Weights of a small GPT-style language model, trained from scratch on English Wikipedia: 16 layers, LayerNorm before each block.
MLP neurons of a small language model. Each row is named by its layer, matrix (gate and up: input weights) and neuron, and shows model dimensions 64-159. Each number is 128 + 24 x the weight over its row's rms, rounded and kept within 0 to 255. Numbers have three digits each. A neuron's up and down rows have the sign that makes its largest values positive.
After each neuron's rows, "fires in" lists the words (lower case) most often at its 100 highest values on Wikipedia text that the model never trained on; "fires on" lists the tokens most often at its 100 highest values on Wikipedia text that the model never trained on. A number after a token or word is its count.

L11.gate210:071114126121127140113137088118128138147130147158164117096088120181126101083130127123131132142163102118106121112128130108133141148125119127137127127112099137176131132102140086093125110164139136146151134098135137131098124145128136158142121128166147110154157164179126123146115136117110116147
L11.up210:107151117108107115152156126109102142108111087117140100116114165167144125147105133153158115141128099151116117109121150123118117139151136126112102095123131161156098144101145103129129080162129120127155120174102119130141147124120142109111102103117148141119108133157137115146172138129168143161
fires in: "august" 23, "april" 20, "october" 13, "june" 12, "february" 9, "september" 7
fires on: "pr" 16, "ug" 15, "ct" 13, "un" 12, " A" 12, "eb" 8

L10.gate94:097098129149137110088112138136131152126124166127154123153084120156109133169098156118119126146147099068137115127102132119149133174110117143115139106120100131164121152140109128152130112109158104131111132133138131193122097172135107132101133125124116125127141165168106118141124108119092110129
L10.up94:141109101132146133133132128125158103109128117167126146149104123114121172111124148100120119112126135139101140146104194141148117135135057131109133178152146132109112085118160155100110104122136138112076098122138155160106129134130136147118131134156128130119162120124127127106179129129175134121
fires in: "the" 64, "they" 7, "then" 6, "s" 6
fires on: " the" 75, "'s" 6, " The" 6, "on" 4

L4.gate271:143118105115147174132122099130143087127127160122152102149091131124135104084137104146142093140096149145172162128113143097150110165118105099113129089088155153142096083118089087121129152105130129151094168136145149137097136145136147095117154170143132153123146146092130158111137111122124145113
L4.up271:112099161110151094106089121128099110141141121146107102114157115105137161076112120085156126089117130120120148124050149129124110091164118116128105149151128149073149105135123129161087088157109153135110113172136196151143139134073175112103083165115112168108140131144116171111115107164100099159
fires in: "best" 16, "national" 13, "germany" 11, "american" 11, "british" 8, "english" 7
fires on: "ish" 23, "est" 16, "man" 14, "ational" 13, "merican" 11, "ian" 9

L9.gate68:133123105135134158117110105132186102129118174087116176079120140104151150160155087135090165135107105118119102116091149140112117157132129140098163103138118115093122107094107099153094140182078090100093138128132143165168130113115107103101139158097144132149132126100102146176157138095143166117
L9.up68:153114119126120127101078101164153088148108093113138137098125142135145142092119116166116138110105120179113152087147134091149110148166123114112115128142102130157111132142112111188180115120135133136116119157128133133148138122102107192135223130135130099159105142125115113147140137161105134116
fires in: "at" 41, "from" 19, "to" 9, "in" 5, "about" 4
fires on: " at" 53, " from" 19, " in" 9, " to" 7, "out" 4

L3.gate463:122159145128119130159112120111121104144075104177126135116131101088122099160130148122115135135157103120150132148139123132146086152139120141054110079140134133119128151118148095109171116168134109141085158129143154117137150101126165160168167107126170099116135117135110098121121157129129117092
L3.up463:161144137131162123137144162136095134160172084124144108127146109118108107102199104172131140119165110150077118135111147132113077117088155145122142123131136110130121108153107071124110152095157116138157118133142099135128184119143137118148164179163127134111115139135132110147126136091129116106
fires in: "not" 45, "also" 25, "noted" 7, "notes" 5
fires on: " not" 66, " also" 25, "ail" 9

L8.gate608:135110129077139142133084131144167112154099146155126135113108145132182141108121086133124095126119125094160139115147165117101114146109121137119093112087177135109139157086135128126096116126157106142157112101114120139130085177154123076170103169126129123170135088140087121134093136135064103151
L8.up608:176183116112130132165140115134151126136148183114134113139122129140101167112109125125138139168130114157148103102106116138134089151175117091138130148147157103102150144097140125136113147125139149165174151126125100127116129106161134190120121163121134098111162082140121115161154141107101102141
fires in: "season" 19, "series" 14, "career" 13, "filmography" 5, "film" 5, "world" 5
fires on: "ason" 23, "ies" 14, "er" 11, "ilm" 9, "ld" 8

L7.gate294:131161141071156158109145082100149128135112121113099173127119135138164113142155091146162114057131087112115110133111131143129101147154080128136149123103158113128164119140126105102121134164109162126123137158132154152158153113117157116174092155075125091155131136142130147129130091141151060130
L7.up294:093154148124084134158121147149089129119125134089121090132150136137072190106124140121184146118138137082135096116120166126134165126087143112146158078166142151145122155110137122119133169136156129123115144178114116096136092117126109068107125134164158114158138125133105095129156135161112127125
fires in: "november" 39, "to" 8, "moved" 6, "novel" 6, "also" 5, "move" 4
fires on: "ov" 64, "ly" 11, " to" 8, " also" 5, "ug" 4

L3.gate591:153135133132094135107147157133165104116103094130118181125089128163125141170144125119138104085106111126129141095115111136143123149120136128145155160146100099137139173135149107110168143137114118088141134098102128124117130144134146146171192179122140071146149092113092110097155132173123110131
L3.up591:145170141147121129075152089117172135117103121109098163100094119140141128155169118150158109151113087156118105119160096143150151136109120123125164150158120104112163164121163128091174112117094121109159160127104119121113116129121147187144186147131107082145105132116062128115127109139122162097
fires in: "if" 17, "however" 17, "as" 16, "what" 15, "how" 9, "because" 7
fires on: "ow" 30, "at" 16, "if" 13, "s" 12, "ough" 10, "a" 7

L2.gate87:091144141156103136102086112104107097119072169112145137124099116123122117166160130144135121133139124120140095134161124132125126107092123136114118110103087139116123126115137116150080107122123148125154147135162155161133099089093124143151104150092155086101116172119103133100118106106139156090
L2.up87:139136118108173184064131137140164098105100172085160115165100114149166118167160134165167111087084132155121129151109105154130163150105111107126135143114103130171140140118155083117100147125098102124145117171136124118097117140098135098151137115106156120134128122134132131143104143127127151139
fires in: "south" 25, "about" 23, "because" 6, "able" 5, "southampton" 4, "west" 4
fires on: " ab" 42, "outh" 32, "b" 12, "a" 6, "est" 4

L12.gate327:075129143128127106169114125136133125166116102112144131108125125126148148124139104081129125099108144152128093176112139097147105110113142160113127133104123126105141145115108085155136120148095110127111109126122092100131097115140137144148164106108122128081091136164202126087187119121120180187
L12.up327:116139114144125143130105156098093132162098127104091129116163118128109154147124113111105149151112143121126116129111102110116113095105135085114147159101081110134140127094165115141162133131102095167160163131109130129164149069128119129119108106161163104120176126127139137114091121128105133092
fires in: "of" 50, "great" 6, "both" 6, "much" 5, "such" 5, "treatment" 4
fires on: " of" 50, "at" 11, "s" 11, "ch" 10, "t" 9, "h" 6

L7.gate307:132116128109144125147120119137101097156110132135156129142129150108096095156140125183125116080127115175143145135116107132142119141148148137118135142073139141167130159091121106142113150144150096160086102118149101158185108149160110103124143173120119126072119086106157134127169101124129110166
L7.up307:142124086146140149096156110136140137145116114048123124135100116113122140121127097151125154141146134132102086132044096164134132095122132103121180169184095100110154141143169124155129166128180118139131129117119133105130109109100134147161123159110124140164101112152110109157155108121161148134
fires in: "following" 23, "followed" 9, "be" 8, "book" 6, "before" 5
fires on: "oll" 52, " be" 17, "ow" 9, "ok" 8, "ach" 4

L3.gate683:098128092099082127116175075113123098147125191147120148173164117154128109107094106128105160136106085127126097106118181160098156169098084146101129117116132128100103124151176096171117125126142146125103114170102138159146162082146109128158150153129107110125138121122085132149115126124109173106
L3.up683:146101137116098147125119141158112098142082137109155113111100111117131169125090106149144114128064113134141152106105094114101121115164101141138144133130166118118118132135120098151103087082142158099150086169139146114117151123138076132167131119139133128111166125103139106115139133146142112129
fires in: "of" 68, "for" 11, "to" 4
fires on: " of" 68, " for" 13, " to" 4

L9.gate22:165111126120126132152126112106128126119168127148116105162122138113130100149154113164126165172130065100171109165133156128162103117148185126083122124092121113184132116077115083110108100169127112124120126143136122166146151122128100118110115156116134126125110152178123170106113083113176102131
L9.up22:114108185134149135118169136131078141143115113138143147160159128107111137110123106158128111130118142162141131117140123190118114158138130139143130115131109169152122091092147107117102103143149130144113145096133157119143096109142111163122127103146100109139120117125132113100111104119146095094
fires in: "october" 29, "january" 9, "march" 8, "november" 8, "april" 6, "covid" 6
fires on: "ober" 16, "ct" 14, "ember" 13, "ch" 8, "il" 6, "V" 6

L3.gate613:120148089078133153111153112112134111125158140158159110130097112181088161080149133119145133107106145152137130072098175125118119118137069121119150103159173125148075147134128139119147127124139163118135107136100160122115139138146165113128109109170093136116145113122113143088154107141103180118
L3.up613:110128099123177129135120139092122108139126140129128097110129153148123106107180125167142152147165075106109104159133117142123100120144118120109112104102134105090130131106142176158131141130136092137141168086135174147137148090152100113129124132158124145153123119163158162136153093131130095153
fires in: "best" 29, "radio" 8, "tv" 6, "british" 6, "bad" 5, "canadian" 5
fires on: "est" 29, "ad" 24, "io" 12, "ish" 9, "at" 8, "V" 6

L9.gate381:124159157127135141108151118129154120089136121134160100115099110199128140128110130105091145096139123137170157197144125088136152128145176142117113110063170138108085150123147104169158131139133148116121145123126128110109142150078143110102101138080164151114107136135151150125138127138113186128
L9.up381:060149130115111152114097143120122122118120164123105119154163151114138140163098114094126156124129164164114107128115142170128097165098137089120180059136104131158145129102121068134122104111127118177131117154124138113145136069111157140131132115143163148134112118137125101128124146138073123117
fires in: "of" 76, "and" 6, "located" 4
fires on: " of" 77, " and" 6, "ated" 4

L2.gate282:139141148120139180113110159112100154112108142178122128142117151156129164157185150120109140155134137120148133083146197118109150129148120186123127093130134158127097139126147134145136110140155135107076111099121140084140178134138115157149107122144173065107137106124129147129148126136096115142
L2.up282:096159117127139101123105134108085121120138153151147179155093118154087189119150132159149130136134118121118123103153137134119123106124094186162157125160151101124155166150140122178155142122141112083106097117091081112101140164105117146129145115115129107161143132114128171133121124099157092115
fires in: "government" 31, "built" 10, "guilty" 5, "killed" 5
fires on: "over" 56, "il" 19, "v" 10, "ill" 6

L11.gate7:148128163106145149124096111119111122114087111120129153135091125148163113131109147141127134134129121155115106165097137171156109123180155147159122107088125124172105102109129119106101104140110157136136128105126131136150143128126099145116133113178143114138164119118119136075107102137128165141
L11.up7:145132142136141112161162108079104127145107100148124104144103146118102182088161125147117133125148104123177106102128143138131106132114124136140102090142115147123085094129165094106125116146126148130150175103134129099161141134153121124083100121125130124123116182132146069116156141085111145106
fires in: "october" 29, "january" 13, "august" 9, "december" 7, "april" 6
fires on: "ct" 28, "r" 19, "u" 16, "ce" 7, "ug" 7, "pr" 6

L2.gate518:088150143108111130116115146131135109099140143108100188155108103151112117101123121131131090165090169102142115087121172165160098109113069118160147118100143110168141124120073097185154114157118150117146120124133145159154149167122119139133117160130116089098157158093150104117137111165136135153
L2.up518:131121137117138142092111142140112121149166126066120117106085137138132099147135116154108153141118159114091144108105149130119118108166181134118145104132159073143140117136143148169124099139137152141118142099115118083109122154142126094140105153109100109109130159112126134110116107139143115194
fires in: "states" 25, "usa" 15, "smith" 11, "small" 7, "st" 5
fires on: " St" 37, "m" 21, "t" 17, "A" 16, "ound" 4

L2.gate214:134109117150074093103148161097133118145125139090141106113149137119120078079173118076135127158140107161133146115148148142154118117193107157086134122137130112087126136168120102158117164136152127121144105133101156094136094125104118113182113140147196128132107124130079128141138103138142129168
L2.up214:124100105128087120137153114151095170144132148085131108152102146139108121107136169137151131103172106120104134121165124137151135122149152169106140194158144104082146157133112098115117141144116101096164118101091141128152119123105139094106162131125169155109073115124117133134140152142166096126
fires in: "since" 16, "force" 14, "received" 12, "receptor" 8, "prince" 5
fires on: "ce" 100

L12.gate52:095181147099151144151098096123114122108151147153125122176137124129185103096151138117157120123138092142077127126110130168117105107134156112103113084097123143095101138158134137115121146124120114075112089147157125158100121118134095083156118157128162089117118124066148170145140154170126104098
L12.up52:129143123091084128156092113141165128135076126106077139135155148108146145131146144128143089110132129134112071160138164219157147121128147149097136090137134136116140122158150125129172154086121144111143097198098147136168099143156106123141100108111126084165126145129121124121099147126086125111
fires in: "known" 26, "established" 8, "especially" 4, "estimated" 4, "semi" 4, "skiing" 4
fires on: "n" 30, "est" 28, "i" 8, "p" 6, "at" 6, "b" 5

L12.gate34:162115099111118108151125107137150133092154170098141099113158101170124192143119133129110155155155113119158113113119189101123160127117196142094104135143119127092127121125155153191132158133127137122115131131129126157114098110113106123144133115121180104125142153167132117089121160153088095126
L12.up34:131122062098123125126120126122166114150162112096136121145128056148158119129120104151139077163103106161151144103119193133083116131145110149151123158158141146155108138116121153143141156103120093153113130120135158180101117144121166131115178126118103100171144136097080133109158101147126147112
fires in: "the" 76, "then" 7, "they" 6, "there" 4
fires on: " the" 96

L3.gate79:114101106170149126126197121128132119138156112088103136118128089080126101145130115161184156146121143070139139128092140117136126112166153165113142155149176123150113164071135127157119137105085115107174107102130140158118131133113150100094151131194142141107160138122151125145143143145119133137
L3.up79:089184092167175121142154114149138146147117120152099130123097099098131132142131121166135147140111116103096159087104134124100114130138123161149154116138156103142149138145126116124082104121101092092165142100142092137119105109110136156111132147149137083084139125110169084097123130119160134170
fires in: "the" 66, "each" 10, "they" 4, "this" 4
fires on: " The" 50, " the" 22, "he" 14, "ach" 10, "is" 4

L9.gate25:107143083075148155145169130125122132138133136176118142185129110125149164129121143108104137113122098140154125140105134145144141113104144146115116132145149123141141110119173093160109111103081112107106121119131099126136144093073138172129135109103133125148129127145114127094130121139126157133
L9.up25:152140122143105116149167130147077141131154093137143132099121137122135132130124128164142150138102082165115115121107120143163137153114096111144110116093148161134131116123129120189115098120134098089097106057126146125151095136138170141136110136167128163121173114142153096137067136156170120112
fires in: "of" 16, "as" 12, "his" 11, "with" 7, "by" 5, "the" 4
fires on: " of" 16, " as" 13, " his" 11, " with" 7, "ed" 5, " by" 5

L11.gate327:156115099123148132123167142156109105090117137127107121154134108184168118118082089119130133088129126124134125114122171117165104123133138109101096120107117141118069114141178122137144112109113154116119115122116164117150139143057148162140167138093137142090106088153163144135108082151125137136
L11.up327:136139098111147144119077153141127134111127099121135112177134080179118146067118110091116147125155149191108153131096168122140195136121157124106138156136138097129139171119155137164131123132083132135156135140151131124131055132138121136118108155109143102132098116141105101148144148133130119133
fires in: "of" 35, "without" 6, "madonna" 5, "than" 4
fires on: " of" 35, "out" 8, "1" 6, "on" 5

L2.gate553:149125100147117143113173123107060137120123118147091108104175145142116084138136131119153150138110121127112122115111095176129100111117152107148124133124108140164118137124128108135113125091139169121102137130136132140102140144097092145110104156107136113123176141108083151076112096116127123159
L2.up553:120133097159122146137118112141154145119130135123092138136139108111119107132119164075147122161082096133127104106130122151116136162178128152140091131148127151156103133131148120125113114164130120132142106151117118129107119120114090152119151152162134149124147156110109119111137131121160156144
fires in: "the" 87
fires on: " the" 94, "mer" 5

L3.gate496:125113127126110159114116110150139142160090121089125176151109087131113118131148125120093110193099100130128127086144156134100152131155103187098135082109133133161100159109135118155143142152094117124116139170117132128118161167094105138163156138127146079131119177147110118126104079101108152143
L3.up496:060139117105109116131155122124137123135096144141111150155119092145096172174118166127128099160141140144131133107129118144133132123136104142125136114121133133134120137074132116116170107155074113144148107153130183120106133089131131143151118130124120094109115143137146117094127127136118169160
fires in: "government" 31, "division" 23, "killed" 13, "governing" 4, "killing" 4
fires on: "over" 45, "iv" 32, "ill" 17, "av" 4

L2.gate153:099123136101142132124125136174109156145098077130097114124140077107102134115114096141143155083097087091098144112077146142113162123124094156111099109148154126131143106098130088090122156153134123118166083131121139096142130109151129136118150177137182119124113112085126120111095116126153128144
L2.up153:126109108151142147127138112165138117157127139124163115117096127127117189124142122109116136166135077142110144105134133120137131142117086121103150164154132110099142087125108065098131145149128142082125129156084146113149174125153121099125166122116145134064112102099108113133124123157148102165
fires in: "december" 57, "after" 15, "before" 12, "except" 4, "received" 4
fires on: "ce" 72, " after" 15, "ore" 12

L3.gate118:120180130110111132115147122106144096149137173080134149138099121117117094138129120151096141126112135132162131106105159113133114152123103127104159159131133096132103133109147110074122141149086104091142118093162123075126136137101111176120098112133126106170133163086111106130146168134108159118
L3.up118:108109142159183131146120094105166104119123176076174117112118139115118137191156117083144118126095101170173141096107139110127160144141110106105118151144148125130159134113115101074153140136113115095114085113124121148134109090139172127125159122137134123128105126090136144131120136171142109113
fires in: "of" 56, "album" 8, "may" 6, "band" 4
fires on: " of" 57, "um" 10, "ay" 6, "and" 4

L7.gate606:094152123095091121119102109112119071148102124146131153130111103115160133155150129145098117173131082117119129161123135145109164135087136162072158126123144072104145140131157126114124161139085143092116131157132114136113121110141140134153115182091136082092154148132096097092150118147144136116
L7.up606:089170099117114119061122108114082135132116142113149143084089141120164150158152107125153130127152133131152093148175106105106109097119136131131155097124093082066149114155121160116144110163102087076126124127148150143100154127131132140086092136125136106116109126167082105126132129094124148154
fires in: "about" 23, "located" 7, "able" 5, "rabbit" 5, "how" 5, "however" 5
fires on: " ab" 39, "ab" 17, "b" 13, "ow" 11, "ated" 8, "-" 4

L8.gate407:138105084082169084115153110121116124179119124093142131120122100128140163146109139125084165118127115104136104120135152096172138174124104099128121120155131107135109164137148062093170130153115149140159150132137119134095170142081137132159113139157154113142116162142120146123130116110098078090
L8.up407:143110174119159112105105099137103186138142114162136115124075099157134122107099159174145100114119135129106108103164138144121149134127132155174113145141130152090110158167131122122130078143133126120156144119137115147164136119122132125122163129163123141147120099125111133144109104164094079132
fires in: "december" 48, "refinery" 6, "february" 5, "defined" 4
fires on: "m" 48, "in" 27, "iz" 5, "ru" 5, "im" 4, "ic" 4

L3.gate142:147150098126096109117132108129120106108117137116144148189071148103096146153111094146153180112121103125137116164080124090122137139108136133106094132151141144106120113154161097141133136144122109079097114146114119128143134095102131089165125106104121135124146103099116158092139135135161133140
L3.up142:096113168145095127111104119097133135109110156103123126095103096109173132122105136120158086110145153131121141131109083129110191118130116124107162153124111092078145105149122095095116094103109118090145142107117150121158139144121146136129128151140133118140122126164122104132099181137139102106
fires in: "history" 23, "species" 8, "of" 6, "historian" 5, "estimated" 4, "labor" 4
fires on: "ory" 25, "s" 19, "or" 15, "ies" 13, " of" 6, "ated" 4

L3.gate695:111122066096126104120157176142152181113122110144179129114133096131148108151081111123133125109162154169157152136174127117182155094097118166158101154080150141082137125121128113135124160184126106114104138156105130100125104115141118122164115133129122151147083100120086122140130137137153127120
L3.up695:135084109140108121142152093125138122131107135127115126111084096137122161173113146148111150157099132137109103139114151102108120092076135167135138121135134146122140103121144110170137170093075170094138130111119122130148098128096090087153110123141148133165109084129163098134171130114153147141
fires in: "people" 30, "population" 9, "assembly" 5, "municipality" 5, "local" 4, "operations" 4
fires on: "le" 30, "al" 18, "ss" 9, "ation" 8, "ul" 6

L8.gate218:148090115115169154116096104103089134130107144125089147112102135148124138126148158167110147133150122111135072108099144119123144152078099135142138126102139166151125117099130084084134108195132145096102119100136163148117101108123092158159101113150126104113119137152138197102130114089141130128
L8.up218:155149134168105126100134120118124154162102142100106096112104099150132133108082155082120146133157137101138094141139166126155128139087142132167100097117120130147122121128153127105157093125174175113197120112113136090134141101117099126124123125149159121115151135154139113147077150133105142120
fires in: "january" 22, "october" 10, "february" 9, "august" 9, "july" 8, "march" 6
fires on: "u" 19, " O" 11, " Mar" 11, " Jan" 10, "ru" 9, "ug" 9

L12.gate546:098102138153141136133118121107102067145136127178106116149121178140107100160116139164114155120138110139151153103051141134086103135152125117139151092126141108145117097123159087122122124095149167136182131105160150139111124142104169105161106152165137126126139122170178133110125180127116098111
L12.up546:146072144160142121114096147196126158113113117136103121108130100125134094081085107147154114142101100135114172110140135147154129153140136175100145131126094134116115103142088132140114125143151129160138134152113134119127084113111122187151151147139148121125151137127125109177124140187089162118
fires in: "december" 29, "february" 19, "2" 9, "0" 4
fires on: "m" 29, "ru" 18, "em" 10, "2" 9, "ra" 7, "in" 6

L2.gate141:088149092107139112067160109121118110098100121120136143162144099147127114129167155125174058097090115110131118127109100101147121129144103171164143111097122121137116169112107129120145148132106132121159127146134095169112098146097111167144153135129155119127121147108109116076152098097117117126
L2.up141:110110098116127088137139148123137138117146127102150079104087125176189149146082137122128112141135140097125118123134114173113129116102114122115157168091120098144133136105118094103164130124099099126161149134104144131135162129102116160152096131152170153090113117107151151099108136100130077124
fires in: "station" 30, "location" 12, "history" 11, "operation" 8, "nation" 5, "information" 5
fires on: "ation" 73, "ist" 25

L8.gate355:097155095094162145158136093122080147100104122163126138116124113161138123127122121127149151109116124161117139098152145136104140141130113126158134122105182172153127116104116084103151098154120153114125114115112115136126134123106114110158102122157140110141115160137130105135099124119126114133
L8.up355:151141141083124108152136096125093121147156140115085163135080126141097112154091116150135122142097121132163105128109136153107070182133134131135183143131196110107115155132143118114143129077149151182146112108145154109113101115130099104162077142145136102126171124136111133112105127122077125137
fires in: "november" 32, "october" 27, "december" 23, "july" 6
fires on: "ov" 34, "ct" 27, " De" 24, "u" 5

L4.gate153:134086113077161153089111166141133142138159138111128121148117111172153147166101112069172130134142105101173148130096121076148156145153100124106148130047117144114095146086111134139070119140160149115145158105135147168093140121143137155197138144101131164159111091144132135092121096146099117107
L4.up153:136174171142186098090116160134135140101148136139192097130106113132096171137097103130129127082117139136111128160134103121106126101165144099165131146126163118113125108139123145079104161142101117147106132152133132147138137100150137143130111142110099118127105129116140169124122114130102157157
fires in: "league" 34, "series" 12, "international" 9, "world" 9, "festival" 7
fires on: "ue" 35, "ies" 14, "iv" 12, "ational" 9, "ld" 9

L2.gate394:125141062109103158105125138083094104144092156150146138126141086149117099110122128110117139066070155144096095127141134192124131106102111168130131128123116138115146088145119120102145098113104105099131114127126137137137152128118096142142133170161133131156147153122157135124126149153124113148
L2.up394:139129089104132138156105153107113138140151091112133152125112153154100116121130112148111128153124106133098114139104157115163087119131181132124165126133146110136097087113103143127114101160107176131130174114156107074141147116132135089113110147126160130143146152163119113122147126127089173160
fires in: "december" 57, "states" 24, "succeeded" 5
fires on: "ce" 69, " St" 24, "ire" 6

L3.gate343:107128171124150147123120106113126102142117099124151111151131155139148158113149081135122172095069153102115136095056151131124120153140106107153138149120114107149133140117153099106156112116092133103122100146133146122128170118138138171153119152187136107151160129093135098089141132140141127121
L3.up343:071132125101146127104127118133148119127133101141095123109125094166124113103138134177110157146134141115110106142126156160107155069122131137154109117153120137097134122154107215140116173102118111080134145109160108138133120154100189129112114160103149122124110134162114105166141125123132095133
fires in: "round" 24, "each" 12, "line" 6, "lost" 6, "you" 5, "length" 4
fires on: "ound" 26, "eng" 16, "ach" 15, "ou" 11

L2.gate657:116113118142147099132114146091082155138182137147120156123134116139081162171114123126116143140131103112140127122086130101127109127157152131091145137142173164142134127141172166130119180130126135113147120088123109147151110109105133137122119159144134105124107133134154091125142158158126170153
L2.up657:103082083156177153124131128113156139123169151118139103111108113121147128125144128116088138145105115093159131114125137119189108148108110117132122142117130138151122158115122098149134151174092132096131143148131129206099132120115129152090147121123121125092111161114147076072138055127090130133
fires in: "the" 95
fires on: " the" 100

L9.gate563:140136130127116140087118126142104123138086100113144115121172098163141114151116100097134125095115119114154130121097128135091146129133160178117111104108137118128087117136155128165131149112171123075152136149129159135073175156090111119156151145134174132171144079111167101127143132146133104118
L9.up563:168167114145125138112140094164150165151109161101146107118161120147157128103156132119110125128141085112163086125142085154119142110121152122136160146129110114087135125111133141123089177144127079095143152144114098109152113130089103156147111140123138150098121098151094124096104085102164138123
fires in: "first" 24, "second" 9, "55th" 9, "third" 8, "following" 8, "last" 7
fires on: " first" 24, "th" 13, "ond" 8, "oll" 8, "ast" 7, "est" 7

L4.gate555:148095139108122164089168111152128114103156123120103172130122118143139104101112129118140142113142089098127115122136142129160118211149121130121101131106105127158121126083165096143130126098158142140168105102135123156087145097144145145147115148126121118133146132121132108104133075163157137133
L4.up555:064161141140079133122145146159106124163132065101093145127135114102093146137099128095111154137096142088136128109137125119138150161125114178111125164076092148143111094146146120139120133110128135135154109147123155122140147139143120161137096178170111100131156128114152111105124073112161149141
fires in: "his" 26, "a" 19, "is" 9, "played" 7, "player" 6, "former" 5
fires on: " his" 26, " a" 22, " play" 16, " is" 9, "ed" 6, "mer" 5

L2.gate212:159144136132130177102135114142101159140127117142089113154164076119095128098139094107085127129098131109084095110128149159125144113074119167110135139121130129086125112113127143114112147078161115126152099144120167133153159145104103159164136142134142138133134161143088157148139125128090113115
L2.up212:144185105127093153094140120139115140091139156123079135139154113135114091152161120187122138131105090096103086132136148085096093158093079098126155150085101134095107155106131092128119107113118083131114123108127147179114176121104158154148093107141113101131116152140125144112133081188123145147
fires in: "government" 31, "college" 9, "tournament" 8, "governing" 4, "ambassador" 4
fires on: "n" 70, "ge" 9, "ad" 5

L8.gate688:147154159128124103113137122116099123126101117152144111128118084185147145135117138113166151143095077124134099121097155121105147160144094157130118097134158144153127121083117086150156079175151156158183154090120154165139093160122126125173134159160109150128144112175136090127118122172162128130
L8.up688:096117128137124131135124115115124088121114136105092123118139147141095175111134117128143118134112109087177089149114175114123139138164159107114150113148099131129135122130082086127192153147163148122152129137118127097091120135108082082110138116121150116205113135136139090123097109159124140131
fires in: "november" 45, "december" 12, "september" 8, "october" 6, "january" 6, "august" 6
fires on: "ov" 33, " N" 9, "eb" 8, "ep" 8

L3.gate390:116143096109135163120176155123133137133150082156123141108095111150136166160122101142114104116128115188120148110114131131105117123148084123119143126151130096123120127113097116178153091138104112095154105137116132150067119095146157124141141192119164128086147134102113113074101126120123144127
L3.up390:150127138163148146117107131109157155107107152159141140100153092121096129196154085117137112180150137151173158105176136163115118101110129124112174162178115179138119106142127143125138111162131116094114130119124137114136119120138141166146130114125105104098120121131098117114095134144104130077
fires in: "that" 88, "what" 9
fires on: " that" 88, "at" 10

L9.gate495:115157076122112102143185129118049134136127110083095131147117122174152163120103148102153128132114130126145100090070134127145141134117088136116136154126104133172122135161126110129090159109176138116121075115130094165117142122099080119105097151156130135128145133114126099127137102119140168151
L9.up495:136151095115125072100136176170119127105174166126142174155127114098153135147158120124090136136145111166152129120116145088126107118160073143132134132156115103140130142118132150151094143144140117140134139071138151173154123123133143142138095110081104133105116196105133154113115116156152136136
fires in: "the" 62, "national" 6, "flyweight" 4
fires on: " the" 62, "ight" 13, "ational" 6, "or" 5

L8.gate275:148106124134141137103144116119102145138139091143154166111146125183138153118117098149135101074178149172176153094122151138129076125121155170136139114126082132101160119100128125142138126152137105131080094130120113150147160135134179087152145129168135150095141129100139100153144112150137119106
L8.up275:140148119116143130117111106137113138130129140069146146128152119102111126088092134130111105084121122137147096124134105135133133095134146146153108153124124120171150139121127116202147120103136140144135131144142127126132127133111096142121150104142170113128140139104131182131142061126169122131
fires in: "and" 89, "following" 4
fires on: " and" 89, "oll" 4

L10.gate560:110181080152127105113129151108150167142086120103135111139090131168129142105087112113126144157129123135157104122124128135161128123114125137119126147106217150099103161125149115076155127101129118114153133135113126135116144136149135116137112149128121105170109107147123115136153134180198144122
L10.up560:163134153104133164193094113135182131117166155194185125118134088136123107161125111169128115106116160153129114172102122100158154148092160133129138138088133107091122125117094150128141090150140088125144157124104138124150126185141106108123127091133156154124147122118161156104164158124100144167
fires in: "of" 26, "made" 13, "madonna" 11, "give" 5, "video" 4
fires on: " of" 26, "ad" 21, "ade" 12, "n" 5, "ive" 5